Weights of a small GPT-style language model, trained from scratch on English Wikipedia.
Architecture: RMSNorm before and after each block, rotary positions, no biases in attention or MLP, tied embeddings, capped logits.
Training: a variant of Adam for these matrices, 350M tokens, 5198 steps.
MLP neurons of a small language model. Each row is named by its layer, matrix (down: output weights) and neuron, and shows model dimensions 0-127. Each number is 128 + 24 x the weight over its row's rms, rounded and kept within 0 to 255. Numbers have three digits each. A neuron's up and down rows have the sign that makes its largest values positive.
A block is one neuron, or neurons of one layer that tend to fire together. Before each block is what it responds to, as a language model described it from the Wikipedia text at the highest values.

Responds to: The word "and" (sometimes "or") joining the last item of a list or pair, often after proper names, as in "Peppermint Patty and Marcie" or "Allawi and Pachachi".
L4.down921:136102163128138102129144146125124142168137132146124144134127122135129121124147101117126130146111135105110123121087151129150082135098087148127151151113107141138135153158174106173125111103117107124085148119083109165082169146143145143111115128117140129157103092150157137139095136079137096161123137069140133112156151141143182118109139096171122113131122124132113145136137102076140129119169

Responds to: Number or dash cells inside pipe- or semicolon-separated stats tables, mostly 0 and — in sports career stats (e.g. 0, —, 47); rarely prose words like such.
L4.down629:147167117113124122157122116140119105131107161146127130115100117128105142099147124134164111104114112092162195142161145119129116104171133125134106136098124128150165142070123128102115111131171123112141114105139113130155095116137097131180118176150131134123100121157114165152149139110084134074128098143129141106102144118170147099141112109111114146111158149119205097171128101146117136125127

Responds to: Single capital-letter tokens opening a name or acronym, mostly after a list dash, table pipe or comma, such as N in NCEI, V in VS Code, N in NWS.
L3.down36:121113119113162145111133172118125108105138140085157147128096135079174150097119111117133150162096136156125150097130131100160099166089124139109136125128102135145106088123158096122116111163092116135116137101145089117084130153154128154177122108145148124135145117095148140106180142093118138135167125136106124116113147126142116146136121084141106135099147120123122100082104050116183132111116
L3.down491:087125131087129103113116161118089092136151164124115165090135126080146120102129113117111126107165165181121108123126132154144110111125141118143125119144146104138097094131119117098125151098118166142099132111098138091122095130124135139145126113154053151132146108132073088066156141134143098135160117137100114066105120169105129190118116176119109147101147101134079152099159145121142124120150
L3.down570:098144087112116107099123184129101108142136133123140134116123154089109087077119165085076166171131111156126135127107135121114116129136131109129164134129142101157118130113114138120148143098117175149177143118121116083112153122151112109155151106141080147122128098131102097093142145115138143147149156151138148131126143130091108127120109120129155135154156112165074102132138133145150105122141
L3.down949:125186131135162109112088141070073125120114103148117123079099136045114128114121143129115111156169122150124107124144121129127087117144103135102131122126140111130112127138111099142154122125155161150137182100131127078133117101112104100143109137140090136115127128108089159109150132150138123157190146191124141113117149164138140124128138129130135096144106144130106152100107168134135093126111

Responds to: Names of cities, countries, states and ethnic or national adjectives, often in lists, tables or after a comma, such as Seoul, Syria, African.
L6.down185:130134112120148070137133136138135112119129172133143143113148156121111112148097110151128133151151132110094119166109144119127138124113130109134151145106123164092090088119147094130143118139126121131138128107133135143150083148086192113099149163151105110140118128099113126129098130154125167120140135161107124125058132134122117112119092106135188100118141146120122098153124115095097106123068
L6.down293:114131140134165133118114154178099128127125155106144121164081115154157134119118115124127081111116127137182118112108099113156131142109163126089158127152172142134200145142183145087103140141058144084081137113101159133104145107095157144119175112135156106143106134129085078140118149146140142143134133123154126112134089144106168126111138141129113135087160105126138114113129118133123107087083
L6.down624:154150136081128116185103114162117100108122106149107119134103121132136096109102144158158156129144156098106089091142128152155127164145121120145171164144098160136143127097170114156184116120170076143114174120096135101163105120129138142159149125148074130088106134124137146129129137082134131134109153130111126133119147141145118145157127204147103119115119149116167084095133125164124126103125
L6.down642:136144107107144098132118105095183139103138193125133100159144128108135134124089116116147138146114166079148138117143115102106132122136152099145088144115146110126151130101135114132160143118155126131170137163150113105158094124137166143186122146118116101129152117117170126102138107152127129127103138139161163142113090119118129121132107124131125111148108126111196089138133080139111152095094
L6.down692:095172150129160158132084174080121181092103157178140112088129139144147141087103075126098137165112119127139084111151090139153130135118113129127136097146173122122117171157142133093092108158129120099086136111151110150118148156132120134104113146153140139107079163153137124115129156159178110167142171147162079098117134146118121153101135115165136103112117127142080146116159112143095103124118
L6.down745:119160132152127121142135082103133095119126144111146116173096141156177099121145107123097117167085138101116104106121134135117104164132102125120138099118130143170145150121136126118119126113133160128152105101136139118137116096143117065160100099136125115113100127148119137132132121117118150147145093104133176162118111168128164169128131186119138125108169123141123105091184150158118134110144
L6.down755:113121079137094147108123083158148091152115136160113122117081091116122103127196100108167086157129117105087139154114102154165095098140127101169175092124141135140162134138146173157140119147111123111121161112079092118126125094132096113149154127132121110135139164142138098112116105124177124172147135155081150127128102126143164141124094156124128095139119103146147153145142095114133119145166
L6.down845:148204101145150137155097162102136088131123135109166139123151115115119086146107103114134110120096130122117085120172137130132117132110127109127123136152172135194137123171132144109082141126093132134100143131124114181084148117088171168112101151115145121164124151096109149105097127147103130134136108121098096133119120171091149173087141107131133098118108129112179154130135151150176113142077
L6.down1117:107080142118118132109150151127110125148145149126133116150145099123119124104109137122122094126154168130119120105144173115147177084119135107140147109111101127106131158102086166127170106128121142126121110111142179099128130154099140116103123173108148122177148139135165088097103114119158118124176146160154114113107165103119133156116149129142141160140165108135123119095139124119162124109105
L6.down1307:152124107142137105147151161130144119159149141124151080110147114153155163142117121145116120164107145146124142124146110114131098134097178121132102112121109125131144172116168098137142108111144117117157136109107130169167128124136184092112116152160141136140180122149137132121110143157113129117111120152111090114070123088133118141107159125137101190161121143135124078107116194120118133133138
L6.down1342:128161138145139138131139152113146131163152124111112088123151127118145138096140138118123109110102119095099146136101154144141153125101126126090101134131152126124196095149115135127078153153166160100124150138123119110169133145180123116153106130196164163121117139148143163118109101141122157140122112150088143173131109158149132127124128131113175111122146158122111124129117132112126128136133
L6.down1345:122162130134114103153091127096118070134136113118066177122142081122132114118092097109142125120104117144157066151160152112115131116153075076170136094107157112170152100150138113106095141141130118073166082128089135171124133133083170170126141185122176101116129132131076113136112092143129169157140109116119178138081153151157177145164128106092154112099124158150125096108135119131126146145099
L6.down1412:116159144149117088104108112126096097117171123147132120126100106103151106172083144171103129160095113128147121090097106101107131156187151133101110087068106151155116104152155139157111120109093136101118095127143123142078142141119153116119110119131145134163087113140126123139120113145146098119102139105136166105129123111141185097164120119136133095135117163110150168171145098120141075110132
L6.down1414:132119150142164167126114163109115123116147160105166151108132121117158106124139115097130129106124113122125135116108168185084104090123152110113129129123161150148115109151147158116133132125095127141098169124116096118136129154109121157127143191103098143149133122087152131166114115125115147174102116149151141087106090138116114181125132106131140032135149150139193148120151130065132117108104
L6.down1438:129116111137130159143093162104111119100135116164127125096104106170115129082124122154146156106113097077132113142163104117101183116149109144135107105122168147149137169129172112089074148138073078108140137098115103129120110127112151124168097134101128134100125125142164091113116098152120143127106142144156096145133120116099152123164131110143077137127138100148129133114132096133106080124172
L6.down1500:100146138119132116120132154148129104139134119147160105146098109149127120171090136070132131124108140148131095123100126170141113136099133062101132123101120148135130146133145128123074134114116193079128118106143114147141112125120074136116127160125145151127120125154097099133113151160141137112076158148128161104170107131065133106098137117146152093115149126115112143152111130096121139178154

Responds to: Em-dash cells in Wikipedia chart and discography tables, and opening pieces of foreign proper names such as V in Vakıfbank or Viejo.
L6.down7:147096094098133114108137149122132110152152124172135139152076092169122073108117122101145144164098111096154146105132146116117162140103121141151115126190129148138133157125103111149142113174124174126104121106099077119119129121174147147118145144125153148109127136139098129135130144120105123127162109125125104136105165119127080188120175138108129138139121132146161156145099106115148123124082
L6.down180:126151105101101125131135123123124133114113138103110069112110109096155185161142110163158138120115167123132101124113135098107140103114119125111100145142123152151107138119127098122146101114125135151117106123120127140154156164142149126183123090167091130123154153115106080098137092078107120118174120075101126127173171164105136142134106101088095155187061109126110152118112141164144170111075
L6.down193:136096131124121155120189065140132109120128163174089125155122138101089094113120155110114145112135104134095098097157132117116141131103132151091126130131124137124142107115138095135158126107157126134134162136136103140116111132112146137136138182157153139108099153116136149143127141086127175088156108097115136122149172111156173164140079148115130139122143107102147119103107148146125141134145
L6.down275:139097141130137146100134125098110167102086158097120129133139117127096179113163132111149148099115089153147185142141115117122121115127132103074104142106195113143105128076159107106121137081190153159164126165117158158125100146128112141137130161082129124112170095157119137116162104117149106143142122115133156133133166100147098109143119132091127092163124121108129158139125130123125130119114
L6.down472:130161132175141073155159167137107117178146119090142129153125111100083139180104123107139172150094116144138163142137145128158140168168105128131155136103147107095126136103173097164099125191187136113118134183132097115159102108121092099142129096164108115137120131138118109140126139125133071124142141135111159157106150125112154174122125132128161133136104105122110097143139116120162139122106
L6.down526:148119116092106152139080140191121140162140112146135120123134106121137144111115164150096132113142124155095083113114098120119113142108130117121124109150138135122163145107156137105122108140102124148179111143119130111189131125068124116148123124162119122180129117121129121142119109108129142160139084158126158120147088122118091133130139177170127104050143138136166140094108155157137095136140
L6.down548:095116111153132168141123035097159140150157176152099150100136114118145093104125100138154126092137112135107118135131159153140170099124155101146167094108097131103133139149100101127165136090136096151148113130106147141118139170137152122113156122108114120100141135080174131146131110128158124127125115137078129108131116106110143129096097091092125108095148135117140145116133141160093120140122
L6.down670:119151136121146200146146151108133106131109157113140031097162128096107155126113154115135141153136108116166098113132103138132095116149150147152161167142094125162120139081091131109147130133156160129119144113124072115147094128112136107155168124117135104129146117141122136083143131145141142120123101159146111168162117164105120098132174176150121091108089113144138120142108092155126100203150
L6.down690:137139124107119139145129102152108105128150128146113127082119122036129120156105115089168137112115131135145118139143148122116141184107125137106095127141131080114150126057115042178142085144140085195128151120129105152151177117097144137144120112154123129143165084138141130093194132133115138126122109132108123115126125127107146146164138143152138110134106106131142138116137131128122160117143
L6.down703:122140141132133112139160100133114117132136145178122159149152119133116088107131136113135086116154146129130131156096110095107130090117124120116147086138132111118116138123127104109084130090155095121111122135082132135135139169120128154093099127126154130170115134114072132102084186135091134131131129123141130101108105161120117132118118139181139146066155100148173180094125132110115145113079
L6.down908:098145101087111108134132154107136140130112134174095102092120118090075106126133124124102113191108124092121143113107174115101142088136122120108105127124130128107094101118109112101121126156171126147112135106142081140172104117101174201162155106110134094129115159111185152113137091095103104126113113152097116160098099115117116106130158132145118149150134168148150158107146100143103112098114
L6.down936:118134150153141093114154148107134124103139133116113134139140118155187104128126106132121119164167141137142145137084093173126116126152137138103105113135126149175112109141151144118113147117138092101145141124134166097142087150132123087183119129142097121108137171095118080108105119159118108160146109140107072120082125155132093143187155137147123156131115146134150152150105145141101132159111
L6.down1191:131105109148115119140145146135111104110085147163145122123097080150089074084149165114126088130104188124152139118122135134183104091160106110089106107110132162136138143125114111113141136170137138142151133132111114124092139132117115143149130107146125088100167116104139124113140126110139097143078128159138146113121126134155105145144136178130137132123092124121109108108113124110121113140173
L6.down1280:149099149135156138106144103169075088140122138124147110128104150124137137100155133136127126109144128113144126141077149132160117144110143146131135126104118073132151108096155161137136158141109080131142135093152155132130101170082128115166153118133095165138092101097133116105137133128118148116115169148161126113092129087119167082156147132150115108115113133120124123142126178119116141093133
L6.down1293:102132113102101144120110099114121125141171121153119161111117118098106129099140175113112153132110111105112147127121157109100114150120144142131106118128128109113129133116136121160118125145115107158119091091143119130150120154149131095120157124178094153134137086136111162122170125149138137131177120136096099146125105125133073161143127086147138070134106140167150130118133151115173168097133
L6.down1535:136113131148161191150134131131132106087137126120138144140121101091151151130141091100104135117139127131167130159133152153157110092127099120134131131108156100145130148138097117119125097169163164146122127148135172143175152125156109113133119149153131086140149178127131092095158136098158133109129116123087121117167122117171139150131190134101118122132154092115124101124123084110122167172122

Responds to: Standalone single digits like 9, 7, 8, 5, usually after a space, in dates, table cells, scores and lists (January 9, 7–6). Occasionally fires on between or both before a pair of things.
L3.down668:142113120129125119155069127164140155116156154109127120157140113119143116126169114109093115080098125183133179153093151131138143146157108140108158124153140142108114150141142167127146106148133145131107137208114133151105145118159130159091157141117129101116124092118140155099124140115113115124083121100170173123125124143150107145115147085141151152106109124129098114145141165134142166134149
L3.down1236:129125066150115137160119148162101100106101125134141112142113107135124075146153167135117161144080143101094116084172123153134120102147106123079134135121124121159089146092126092135165144122146128108125113167103143150126151102140125094117156085129142130083151129150129121132133107146126087153169118120120109136097143119167096096126132174128144127159177130098084111127134133108154128134160
L3.down1291:174142108139130146093138161167092097085101097116096146048140147143114108118125120172110112110155113127115115151166128163146117114154077158144128131116122136083148156130125138140146161156119147103113088153121142145132131094113136105157125147138166157133096137136128111122098166172133118150115150126141124143176130102122130123117120129135151144119118129160108105151115157104108161105149
L3.down1413:151122067121157154147098132117107116130144143141112084142117138121137086153199173144115110107145150168101105150151135182132145079124106097112155125144136129131101104123094154137168124117130123087129105156130137119152133145132125165083119135133104148124124131035134124114123126122180142155129114109114122124092142114155078091121134107155131150125077135161077117109118186103105139130110

Responds to: Nationality adjectives and place names, often after the, a, in or a table pipe, such as Syrian, English, Philadelphia, Quebec.
L4.down105:076138086130124122135141143115172167110144135140093153105144111134122130107115144121088126143141115118100113157169109192120115122121145119152140088153128134151098099145131124120153118108148159103109195115129130144118127131128149113089129118140103133143121093139152129097166150139159156138101151063108144125142135092097153180097124156172138115102132120120159143089138082133125095137138

Responds to: Final digit of a four-digit year, as in 199|0 or 201|6, and country or place names after in, of or a comma, such as Cuba, Italy, Afghanistan.
L3.down725:104129134100132087080103098121111155129127142095107086103075167107117093117105148166084139163097118093130141127121120146129109118116152122128150120113153175190129132141091133117148167133152139168128168129092117135142139123085099139124150148132117090105129155110156123129149151125148102115144124146106137092101111139115108089157092147148134112114163108128141129173083147126101131123116
L3.down841:128124108162208107098112110096089146171119107085150135115157108129123100142144150126137108166121114114128130106129102155161157140139140129148141131123132076167116147139158139104131111137113129191143111118131104141139088144132108107098070153128137120131175124144146103134079124111116128057178152138169134160129090142121145146144111154103104134124162132120181123121121114102134113144152
L3.down869:114113115121109090126089161118134201101144093174127138113153106148159156133114159115119131168110151121174136134140093154152174147128096113102135124126170125119156138086121130118152116081093135113164078160151086111169148146139146172112114103130151100140178148119149130110141150099157154117150123137132118152174092108120085149114129094101133122108099095144179119120145092145124127120120
L3.down1068:131125144120134125131120072108116125140136146117101125108138141120105107096150112139142160155091111129143126130143141158116137104116162104159170115142105130197117118161149095114171175133134137150170158105120082132107130101129126146075174132112096116163126126105126104126113118101159161124121145132147120100134098170093114146147111138099129128124162151121108118119160129108145168116121

Responds to: Mostly "and" (sometimes a comma) joining the final items of a list of names or nouns, e.g. Ice Cube and Da Lench Mob, Baltics, and the UK.
L6.down50:110153134070099142148136127062140117171134169074120116151100136102118146116137121160074113117115108123150137126125144122138120160135136149096129126099109103109101096141088102111113187147121115136142174104093154121154099143125126154111136117134115118138096140169130122107088175138102110075106108112107107132131083112111086139111129083170158142154162139145141127155104120161142129133179
L6.down111:104083105124147177134113124145105109106082137106125132111146137112166164117135151145126160164144150148104144156127160111163188144137148087148132109095156124138131158142136097120120090155131141112131100136131123138146126160124194107134120137098133086140133110081180126135124105149108129111106139143109107121139121203101103134139079120128116123132123136088124156140120165127136165131093
L6.down238:139107136131124138076163112112115144092123124152118140133140139118099133152132095108102120085126113190144143138137159120108107159125154126119101141116115144130117148135117144098083097110100143122145125090136130098143132094093154137071157106139185178060128150106073115131150097096098099110104149139133154161137119132147168162127102096140139155110140097157122152144119121136111144145143
L6.down377:132109131121126153130098138116137118112137147168117137117087141141136112164140089120188125126172131122093123139138127107102136126139142153146101145148141125118116104109150128125140121143128149116107112104144125155168154170146102153139125148130137152165158152168171089166165111136146134161106150128173078140112131124123112106103115171112156085132067081135126085110137071136116136184161
L6.down382:144105121127141154109128097147144126129141159149123108147135170097103132137139111122176161134067158119154138113126111116145089129138108123091134152136099126101126160107134116164074147171145108120091143134120177136137106118138114145134155130143096103143143121108133145113129178116090107106102143119087120089164099179085126108100150127113149132153125110111114141111119116121138109134167
L6.down387:178136134115147140136147097101117185108116130171105107148110125086116125129134131151074113102154142076089107141152163115122144138149119174125088158083088145156107131133139112122121159174123123122102098132119116120111133130117140127150152120143111118121127118129167108109096103088104071123131065113110137156187147114097092104162109147100184129149107164152127114092106111149164125118113
L6.down416:136158131148146130131095151158117132171143167136122094145147143135125128137141165111084116140119185118152110139103152114132120106153177114126135124108158129149146141092137151130122138160098126150138122124133153143137123149153113148121114108096112111165113102131153124149140158197104134143089105170138137144181106189114144116166105120093141136101123158096147138145167161113124140174090
L6.down453:164108167133115131087106151163126162103114150124137126190127125129121134111124086111132112097083108141175141127131107138073127120163121141136131141082132124167104129151050137099099158145110163137107121113154122171146103137128094148102108122095118152175131122126151114140156108137132125166142131156126134111092145170119076135110101114117138120122127157113136149126135114120113122106107
L6.down891:137133111136123159149133145132122160112105135109124136112134131131198093138142131118163114137164148157127155148104134182098147106148135084134120080160145150159103105144139120138183130094143113134143141117130153124139117144140099090112133155140090131158150141152116131084098110136106158141097109147079148129124144114149094100127146131139156133170121098118156123098090143132093146162125
L6.down1092:166094158105178127143128163164113150087102118147112113118118172073136161119132120149119124127140153154137152092105115098147130118149071136097143133116100163135137156118133137127146089173134093123104087140098154107149147132150122094132146127131101125110128153134106157118139132124117123085142106132135126148166126133125112127134144106170123098165150118116115116052112163127128126111087
L6.down1134:129132069155162121123139136127131159116116104128094126117156147147118104117102141136150103140157113086127104102096138091134139107114126118150123108151166133126104171150098156162098157136177157143131145121141201166116100108147145110114127099135120148105116172172133108168168147123129131107107155125122147126153141146102125138099127112130144107128117088160127145153141138096136093152137
L6.down1275:144085171170134106137097108127114133166130106178141124144160123171121106123141118170124115123085094128124127099119089176113107169135147119099126123119143140142093167141113145125127154107113118142136097077118122152113147127097098163093162149087164125114116147138080139162102144095147123127121097115153127132087117124126121116130126131094100170127099130125119140151192136115126126125136
L6.down1359:132132096160139144167149117120111156112125096115126176167105068120163141158169159131153155122166101164102134120140153120134115112114118133126143105120104115106139149174156079159163120126171145163067141126173162158130134158083136085119116115127137123126156095129160127160137125119131084131111113119143122109144130150104127151112111086115102161158109105160160170164158144136151098111114
L6.down1372:146122147143146154145150094112112088142184109135112090135173119163078131111186126160126148144124127072109142203136110105146125139110160109141105113144147129144086166087186114103135112185138141086158161127155117107082146120122169142143135135143093138173127142156109117145114144109125090111114113118159118150151126155124092116109117121115147133117098136080097112112128111103168124078136
L6.down1479:117119109126161154101153113177116113101104120100128145127105115096169139124096129089107151167138158101129086118153144101119149147127113133103119144132147155140143172097087116098136150138147140102109113117091129157104139135109149162140128116115101123145111110135128083118168166171129124103118126150092072127156170123105160109099118064184105087136156147149100172125104140129146137119151
L6.down1503:115075126136119138116138116098152147149125126139134133118140168116099121156157102112097136145191117147108128130129123144105113125132149134173120123137124138138087162137194094109119132129144124097123122104123112115128105138120137119082102135097141104179106090138180110140149158136098134068143187153145106118138127164106097142156139097148125149119121111091145159130114124093153100094143

Responds to: The word "and" joining items in lists or clauses in any prose, e.g. "milk jug, and pitcher", "writer, producer and director", "download and save".
L3.down5:115121138144138125141119129132132158132119164129159107097109087164153161108148103107083158136111134161179130110142141147121128090151113156151145123161154151107144166103102105114113123110131114099099119134132140126144109144119124207119143133097134116160116119124149095161107161096115120153121096132151160123123172130157121121139122092181112165129179183154151097097149125118112156099139
L3.down260:115130129093132159126115150133162115114147140085104082079096140152099107130110115152142141153112126166129145120168155152119088111164157135107143109108127091131071190155105137149142146144126151142123087159133138109119158110152135117138120113138129133111119120147123128133109148091132131116153117129173088150114123108120183132100172080146137114094150157134119064121138152114120094141146
L3.down319:126112149122070130124154109158134086150104163108184141123106105133125157201140175166118129107141151148180129112150137131145100161143137136158103124131102105102112183105106137139128138128172115132100129113093124131111146130087119109108136139143093127112117163151144127146127097152139151109161157118151126133144119092115089149100111125151121142167141092114144130121132120101129137178111
L3.down1044:169100136138079159151143158156152138157085120127162175141095162156133169168119143132129129131132158171138137102120168172114135168143124104155086135098164127101101117110111117139167159152135146151128112122100164124130097103157168127174136141112103131115147159146128141135145121113140173114114134148152097136155106090076100175132136074107140160135111129167068083104140112121128127130148

Responds to: Number tokens, mostly day-of-month digits in dates, also table cells, measurements, coordinates and addresses, such as June 6, 7 April.
L6.down109:084127145132172124132109090122093109137113179087115164145152138127110128118094118126146117135130128080127142119147151135149120163130137139128110134152143137122151164141126123147154142140144110127171108109120124151156106125097108142098129135090122114177150120119149131135127178126129175109113134155154098072138141156159115127148097127150114142116148136096127138185106137135102080157125
L6.down166:137099151126125102138109154096149168140179131157114159165154120135103103112113136126139119131082111143141120123089128149095134125126100124105121131146120123143145152122140130112123147136139196151167116138142100092140106135147143124142114143131147081158155135120134092152113105120125158133103138146129182096182113115170163121152105153156155116149146188104105131171147165113155133116150
L6.down196:128139114142162139125150127111104121149094126119105130125121119122139111148108106145137155105174144156131093126139103142152143143118126091114128114162159142128138156154123077113130126126110102103097112097093107138103140117114182136090212097116130087178144126120145135145126153138104164113083122148122128104158130155056125116134135137114104106148145144139094113136159115144187124156121
L6.down214:096112125185141120091140122129087137138118148115132096156179142148108149100091143145127136132103112097114129127099098117128113139124111128134126153105103126120102146117141123091120141137099140144150166107132146171161123132141124158115126154115151088094186110079119126121139116166138125142130138120147121096096099146138120132118154134136182118122143128089122134213161127067157105114138
L6.down361:103126103106191120141107110138111090181172149098141164135090146163130094124155133096080114162105138135117171129084136111135139134133151154152119129119111146145160145107114102150153138091127141138151129150083137129115143147172105112112106122090124130122110130147143163142130142099115102099107060113081138151098132096148125150152159148099131105100134125129151128104125092124182161144133
L6.down366:122118143164149119132155167123150105105096152110151153121145163151133118125091123107093128101126097149102122118146141129129125154141145130108116094119147125140119114162146123101103097084107138126132176103123163104068070125089085141092134144163120155090163117132128106195127112125117109144138162120181120097130103088126173202115140154142131132132169131120157155095154096109146100108173
L6.down386:129114132135136101099109120112098152145165138125147124145156132122104093146116132132096086135122089127142109100160127157123116148111159128109108098118101137140100112130097103131099095136107149054137128145116110123127148140078166145123112128091126129147123140161083083102153116117120171136107102114105126129139147168132116097117142126154135092111127142138156142187127152083126151161099
L6.down479:112152172116128153097101110103127173149132136142147068120164135095098149107139139089133093146125098124129113168121156150099111101134132159115140137185157135115122175162122145122093088147163135147136129141125082133142169099105115129124143138103174124085109166152108111126117124127104131119106129122046128137123119131126115095107107061114157147093136156105129103132129105167135117130120
L6.down513:125146089151094116113097122081149121141149158158125121172116114196095100097125159093130121115108160163094133090151123111074119115088148120121169124127121121082166123122144131120167145130170102148142130166099124086130094125112097102130102133108080125140174132108137150095095169156106118115117088105172105109172138127148141135127122142140113155141183118135137098152098157126126117131162
L6.down625:123099160133121150099140132117164157123097163166143153133166139119107136166085107116121137109116116134126116123114126142143120153131142163118096121141157092153147159128101113130119109169115154120126107147140146140150137146101125114161120144122135143139176137065139125158099198148103124129106170143120123083191126168081167138130130137130117117111126108101121122143170120072147129112109
L6.down847:118167120138151151127134120103142129098166171129153125110102178104115111159160141181164143145109106089195128121145131160152147120159161151139131146134072129211123126119149129090162145154100136114156127125153133083104124145124156125128114139142149112104126107116099149127149098131107103141138159115107126129133118176093167097089117102130098133133143144136139122167112158120112116115109
L6.down854:158141141127188094144102108083131143129083151106123148104151197097141112106111161143133132149092104114156123122117119130132144152118112109149162134089134127151141155162123093159165130138132125134166129154143106138175141119104133109113118133139148102140152143117125103145098140123133097138099149152103127103179149131140149131110122138145110141152147155105100138155127100125155126092129
L6.down1008:108146144144140107125120149110141163125105138142137090151139137119147167112101123140149077186130122113168126080113166168120134185110117130142134135148124135121109117146126081104108130121141127166151136130105120144174122099124097133095094135143098151143159135148160140145096173118141094137138076160118089060145162137122180130144185132111153107123152108089097100148158165152155095103131
L6.down1215:145140127134171129115112132114139120141094196153156111125118169139122100126118114138137152129101118110139115105138135138094150138129125132177146149074089123129139151110166118132173128151145139121123099128147109125133100143146137151099109157136105130145154137103113137145117179118131141085108126121109095039176155150167142088123143142160133141137153150102137122150126144108145106149121
L6.down1331:143109113115181109098135107102158099143104132126075162140125124128156128119132113084104145120126132125114102090079149129132125115142144118172155128123106121133140114165122161128159162129090118149107145141128099167122114116130138116107101123115134092099113135099151170125133136150090155080137121111147105140088138125120050169082103103126157128162141134105122113176140164142095095186142
L6.down1495:116111119136174146130117100117130126163112171093137126130137121101125109154112156138103136148133115105131117101129120109115135157099135117164133137108091129121128155135119091122131138121107135147117131124142132164147105143104131114104134143142129093133183113125136147133114169160077150105108133125124162103210138156142180104128139151151112155125174119116135170152143152141184119143112

Responds to: Number tokens that begin a figure right after a space, as in dates, counts, sequel numbers and versions (June 23, Vol. 3, over 12 million), plus table pipes.
L4.down561:137114132137102102103152137136135132136105141197149112090116158113122147134108114164110094137116113144138148126097115125106136127127157125150140127129123106120098111153147149108128127131155148130142094123093090121139168110121172106132150140130119149107143119112113127127122091101091120114180162122120127089151147118107129132163110083155142154147189144158089114143113124094155164140117